{
  "hidden_size": 192,
  "intermediate_size": 512,
  "norm_place": "pre",
  "parallel_block": false,
  "init_std_o": 0.0,
  "init_std_up": 0.0495,
  "init_std_down": 0.0,
  "beta1": 0.9,
  "lr_head": 0.00535,
  "max_steps": 9882,
  "dataset": "wikipedia_en"
}
MLP neurons of a small language model. Each row is named by its layer, matrix (gate and up: input weights) and neuron, and shows model dimensions 32-95. Each number is 128 + 24 x the weight over its row's rms, rounded and kept within 0 to 255. A neuron's up and down rows have the sign that makes its largest values positive.
After each neuron's rows, "fires in" lists the words (lower case) most often at its 100 highest values on Wikipedia text that the model never trained on. A number after a token or word is its count.

L4.gate392 [164 126 134 149 172 127  96  92 126 122 155 131 138 121  81 133 155 115 104 147 124 130 162 137 120 155 121 175 102 103 115 138 141 151 144 128 119 112  87 184 144 155 160 154 134  91 152 114 153 110 123 134 155  90 140 131  97 125 115 158 116 117 159  81]
L4.up392 [123  96 117  98 107 131 156  87 109 147 191 136 125 145 135 121 115 146  93 121 133 157 136  96 148 136  90 121 131 136 126 168 112 148 117 150  75 158  90 126 110 108 157 118 114 153 133  90 101 124 145 136 155 104 101 144 147  98 158 127 134 137 171 120]
fires in: "with" 84, "without" 5, "along" 4

L10.gate59 [137 182 110 138 152 132 108 169 137 140 103 132 140 178 130 140  92 163 178 129 133 121 127 124 122  89 127 116 106 151 140 172 142 140 117 111 123 119 105 142 113 181 133 129 155 136  64 150 129 164 162  96 139 139 107 162 141 120 120 157 105 129 144 114]
L10.up59 [139 155 117 104  80 164 128 116 113 151 115 144 147 151 143 167 143 168 123 154 120 160 128 140 120 128 106 152 175  46  85  89 123 150 107 161 104 139 107 117 126 101 141 107 111 145 120 113 108  94 145 112 131 146 113 124 132 148 124 164 117 133 178 166]
fires in: "can" 28, "would" 12, "to" 9, "not" 8, "will" 8, "also" 6

L10.gate135 [122 116 124 157 159 150 134 103 176 124 140 163 155 117 179 120 152 124 111 111 105 160 113 133 134  88  76 131 119 103 146 110 102  92 142 156 158 128 124 138 132 145 147 113 128 131 150 132 120 141 114 120 139 114 125  64 116 158 131 171  96 143  89 170]
L10.up135 [150 170 148 116 128 148 135 105 126 134 117  89 145 180 120  90 120 128  64 137 135 168  96 153 119 121 148  92 202 152  80  82 161 163 122 112  98 133 116 139 116 146 147 150 148 115  64  93 114  84 136 130 174 138 122 126 120 135 109 137 100 137  90 114]
fires in: "the" 42, "late" 9, "our" 5, "early" 5, "same" 4, "this" 4

L8.gate96 [ 97 145 104 117 151  81 124 118 188 152 146  94 155 131 144 109 141 125 133 131 126 117 129 170 134 146 120 122 156 135 135 118 119 158 153 136 152 115 137 176 133 160  85 106 144 135 149 134  83 138 175 142 148 107 104 190 174  97 124 136  95  92 174  89]
L8.up96 [137 123 102 125 138 102 133 146 136 144 134 121 141 131 148 103 143 136 159 129  74 125 137 138 192 121 145 118  89 126 111 138 152 120  85 127 171 162 124 188 136 165 154 130  92 115  83 151 136 123 123 186 155 109  79  86 143 133 104 110 118 115 134  99]
fires in: "had" 31, "were" 11, "is" 11, "has" 10, "according" 8

L5.gate147 [123 158 134 124 116 117 146  98 127 105 105 111 147 137  99 165  89 160 136 117 137 149 162 140 142 133 109 120 105 121 123 125 132 133 114 123 164  98 130 170 140 121 139  94 131 142 127 126 144 147  86 142  97 139 146 154 122 118 153 150 115 103 127  65]
L5.up147 [188 138 130 108 156 160 170  93 103  97 110 112 125 142  88 140 107 118 117  66 159  92 148 104 148 171 117 115 138  98 122 132 138 162 146 118 151 126 116 161 133 137 159 108 144 154 112 133 133 150  91 120 125 154  90 171 123 113 131 141 128 148 103 103]
fires in: "that" 45, "which" 16, "also" 15, "who" 15

L5.gate486 [100 126 164  98 129 124  99 131 116 118 114 134 132 133 131 133  74 117 130 163 155 105 155 153 142 128 144 107 132  84 103 129 153 150 167 100 110  95 102 170 117 149 128 171 160 152 127 133 128 106 155 148 146 116 137 144 111  84  99  91 109 141 121 102]
L5.up486 [122  92 110 144 151 157 102 116 147 142 158 176 114 160 104 166  85 154 100 147 155 171 117 155 122 143  99 116 117 147 142 128 146 137 156 159 112 103 112 162 131 146 131 103 123 136 120  90 102 143 120 165 144 177 126 192 161 109 136 102 146  88 169  87]
fires in: "politician" 14, "land" 13, "located" 12, "business" 7, "services" 7, "building" 6

L2.gate330 [133 156 120 114 100 147 114 131 125 143 128 133 148 118 116 145 109 184 138 156 116 121 171 170  92 137 130 107 134 135 153 135 134 133 132 155 145 128 131 130 154 169 192 111 126 100 107  76 102 126 135 141 159 128 133 107 108 108  69 137  63 136 113 127]
L2.up330 [136 154 126 123  97 115 103 119  65 167 115 148 132 171  71 107 113 115 110 116 122  86 130 139 159 177 104 131 148 116 156 128 150 126 167 143 113 163 137 116 111 123  95  89 119 115 120 152 111 110 120  77 110 160 122 120 145 155 123 138 102  92 152 125]
fires in: "also" 95

L8.gate293 [110 158 139  91 154  91 117 117 123 131 120 148 144 170 108 156 112 102 123  89 155 103 101 151 156 158  67  89  84 144 125 101 136 129  75 148  92 127 133 142 158 135 152 155  96 116 135 120 125 140 160 140  93 112 122 172 147 120  91 159 146 162 112 131]
L8.up293 [135 109 137 194 130 117 134 163 126  82 118 122  90 106 148 115 128 126 110 116 157 101 135 122 141 111 142 121 150 130 137 173 110 134 107  75 121 147 115 132 109 153 119 168  98 136  98 174 166 124 128 180 155 126 103 117 152 154 128  88 123 148 125 126]
fires in: "west" 22, "east" 10, "western" 8, "eastern" 5, "southwestern" 4, "helm" 4

L8.gate103 [155 168 118 147 151 152 119 135 156 119 146 144 108 145 124 105 126 115 132  91 127 115 121 136 134 154  72 162 104 142 112 150 119 117 130 132 112 143 108 148  69 123 157 111 166 111 142 105  96 148 175 146 119  68 134 136 112 144 134 105 147 166 103 100]
L8.up103 [132 147 119 131 133 120  90 100 131 161  96 182 121 119 108  96 170 111  83 110 119 160 137  93 101 128 141 110 167 103  89 133 153 152 144 166 143 150 148 128 148 100 175  87 121 125 185  98 137 146 106 121 143  94 105 102 163 124 154 125 140 116 124 171]
fires in: "with" 38, "include" 16, "including" 9, "using" 8, "little" 6, "multiple" 5

L6.gate470 [155 142 146 111 115  92 107  82 142 133  84  98 111 134 142 147 124 108 129 155 119 138 120 134 154 138 118 104 126 149 102 107 139 134 122 123 125 119  76 144 119  57 158 110 145 107 110 116 190 169 109 128 169 142 143 136 138 113 129 128  99 115 108 117]
L6.up470 [113 111 135 139 102  77 140 107 126 111 135 130  89 175 124 142 146 142 105 129 116  92 136 147 121 141 122 141 130 141 169 119 139 114 100 117 163 150 104 169 151 138 115 150  70 146 125 103 100 105 143 129 126 137 139 102 138 111  94 134 109 147 170 118]
fires in: "a" 50, "an" 27, "is" 17

L5.gate109 [152 158 114 146 117 127 112 137 137 128 124 131 111 111 110 114 145 134 107 117 118 102  81 136 167 168 113 126  96 155 152 113  92 108 115 147 127 129 141 118 107 133 104 106 168 116 127 129 100 126 117 135  97  75 130 121 122 105 158 142 132 109 151 123]
L5.up109 [ 82 160 107 130 147 124  90 166 137 163 123 191  84  98 126 119 165 140 140  98 112 105 125 136 131 115 105 166  74 125 103 123 147 143 142 153 178  94 149 131 140 123 142 124 132 116 166 126  94 152 154 167 138 121  89 139 129 102 139 140 157 123 125 146]
fires in: "is" 24, "with" 15, "was" 11, "were" 4, "into" 4

L5.gate496 [134 171 134 135 144 119 118 120 137 126 150 107 129  94 117 106 120 126 135 107 143  99 170 172 153 159 132  69  67 129 134 149 135 114 136  91 154  96 124 118 179 110 164 124 122 167 112 151 143 130  94 102 111 127 125 163 123 118 130 110 110  97  98 111]
L5.up496 [ 91 172 134 133  76 111 118 149 160 103 113 106 124  86  95 112 125 128 134 137 115 146 108 137 122 141 178 185 156 157 151 138 137 134 130 111 130 128 107 157 129 171 123 113 128 127 110 149 153  98 153 109  96 165 158  87 130 122 125 139 110 144 104 161]
fires in: "first" 20, "two" 10, "original" 8, "new" 7, "single" 6, "last" 6

L4.gate50 [151  92 162 114 125 139 136 106 123  82  86 142 159 161 168 152  79  94 129 118 120 127 142 105 126  93 138 127 140 159 142 116  75 102 113 123 169 120  91 159 169 131 146 107 114 105 105 156 137 127 119 129 129 168 128  60 118 132 139 111  99 119 153 136]
L4.up50 [135  98 104 137 114 130 138  86 111 106 116 116 118 152 113 141 146  99 143 121 108 172 132 139  98 133  66 141 103 126 160  96 106 134  94 129  96 146 164 150 172  86 140 132 151 142 146 136 113 160 135 113 131  79 140 144 177 128  98 112 138 135 139 175]
fires in: "s" 44, "mil" 8, "wig" 4

L10.gate339 [ 96 104  89  91 138  88 143 111 158 127 145 158 124 127 165 113 102 112 128  97 157 112 136  97 128  93 123 107 121 124 207 156 142 159  51  85 142 148 130 146 152 131 116 116 112 159 113 127 122 115 107 143 105 149 162 119 153  85 118 115  97 146  74 120]
L10.up339 [ 95 144 117  79 150 145 123 169 138 123 142 143 126 110 177 183 139 137 115 126 112 112 101 110 110 124 107 153  91 133 129 137 139 105 113 185 156 143  97 145 129 124  93 100 128 112 131 118 133 154 121  98 156 141 163 113 134 173 105 162 167 160 146 113]
fires in: "of" 36, "in" 12, "among" 9, "himself" 8, "s" 4

L2.gate448 [111 145  94 117 123 136 118 126 149 132 129 116  93 108 162 149 153 121 138  98 106 113 200 140 117 140 112 111 138 136  71 147 109 131 103 133 154 129 136 132 188  94 199 143 108 141 161  97 105 112 121 117 131  88 123 154 134 114 158 123 106  92 116  98]
L2.up448 [122 130 108 164  87 181 118 119 162 184 133 144 128 106  90 127 140 127 107 132  97 134 110 116  98 100 146 140 144 120 118 130 139  78 145 130 127 127 143  86 136 132 154 127 145 147 157  73  91  98 186 146 133 127 139 133 111 141 133 117 133 142 153  99]
fires in: "end" 17, "first" 15, "under" 9, "significant" 5, "only" 5, "last" 5

L2.gate344 [120 167 152  89 138  95 106 151 109 123 129 112 144 170 110  96  88 157 125 142  99  99 163 148  99 150 120 140 117 105 128 147 126 110 149 105 126  87 119 145 148 160 121  99 125 176 116 133  95 154 140 123 116 145 133  90 130 143 165 170  88 139 145 129]
L2.up344 [101 153 142 123 157 131 132 111  90 151  85 125 129 177 118 106 145 197  97 141 141 102 142 145  97 156 148 133 161 130 104 131 134 118 114  86 113 120 102  82 139 151 138 177 126 140 110 143 130 168 130  69 132 138 156  84 111 139 164 135 118 104 135 143]
fires in: "also" 55, "known" 25, "such" 20

L8.gate344 [101 124 130 158 135 114 141  97 120  94 138 128 115 107 129 114 105 125 159 139 133 103  95 127 149 109 143 110 126 173 139  67 133 144  98 159 147 146  69  78 162 116 118 137 115 100 115 142 135 144  97 130 143 147 158 113 123 118 153 151 102 111 134 125]
L8.up344 [ 99 124 130  95 162 111 130  84 103 162 138 144 181 157 154 145  99 145  90 144 154 178 104 117  96 128 112 146 111 119  87 112 112 162 142 124 116 147 156 161 121  92 150  65 119 106 133  92  88 158 129 129 166 118 115 127  82 143 113 145 132 136  94 141]
fires in: "the" 59, "appointed" 8, "s" 7

L4.gate160 [124 158 135  63 144 123 153  90 152 142 147  86 147 165 117 132 126 138 175 146 108 128 157 126 112 149 122 112  82  78  86 130 143 136 155 157  97 117 136 146 157 118 123 110 103 115 147 141  96 110 124 106 122  86 116 145 158 134 137 151 126 105 161 103]
L4.up160 [149 136 109 129  90 127 101 112 122 107 151 173 121 112 136 135 111 118  79 121 156 131 125 153  93 172 137  92 134 113 153 192 126 126 118 107 140  93  87 135 118 117 137  86 140 139 128 114 151 142 168 109 114 148 142 119 117 157 122 162 129 158 154 117]
fires in: "which" 30, "that" 24, "who" 21, "they" 20

L8.gate329 [147 162 141 130 155 129 158 108 158  94 119  87 129 123 142 101 190 167 148 139 120 128 115 127 158 147 125 126 148 106 146 136 133 162 102  68 139 106 100 134 112 138 137 111 149 128 113 114 128 136 167 116 156 111  85 110 125 141 126 136  87 127 147 175]
L8.up329 [126 104 146 142 142 108 128 123 158 117 135 160 119 143  98 130 105 138 162  85 101 101 109 119 156 178 169 144 115 115 118 134  96 118 150 116 142 195 120 143 132 109 187 189 101 153 116 133 100 143 136 134 131 122 139  74 118 190 102 142 129 127  95 116]
fires in: "an" 29, "a" 9, "reviews" 8, "release" 5, "review" 4

L2.gate135 [ 64 139 129 153 115 179 133 139 160 125 101 157 120 124 156 135  99 158  99 145 115 148 130 122 108 128 124 142  67 122 112 131  86  99 151  89 122 139  85 126 138 133 122 172 139 157 139 141 115 139 137  97 145 143 136 130 147 120 136 106 136 163  65 120]
L2.up135 [158 162 160 135  73 142 131 143 115 122 101 166 126 144  84 134 113 144  86 124 151 145 103 161 153  81 151 134 144 160 119  86 126 100 121 132 126 141 149 121 113 131 141 115 139  81  96 118 171 128 120 132 131  97 122 136 150  68 160 115 132 126 149 172]
fires in: "elected" 13, "board" 13, "director" 9, "keyboard" 8, "council" 8, "directed" 6

L4.gate386 [143 119 109  80  75 121 114 104 101 156 143 167 128 163 111 123  94 150 102 151 148 104 123 147 134 208 164 125 121  80 155 136 139  72 133 146 124 110 121 118 128 154 122  96 134 113 129 141 108  88 152 168 119 162 130 138 125 144 158 163 117 110 159 106]
L4.up386 [127 135 126 158  88 169  78 107  92 123 127 122  93 155  80 106  99 114 108 142 116 183 135 124 141 155 153  95 126 114 126 130 147 174 150 130 109  88  84 105 140 107 148 118 151  92 127 116 115 126 140 119 149 105 126 114  95 136 135 107  75 121 134 144]
fires in: "also" 66, "career" 15, "later" 6, "station" 5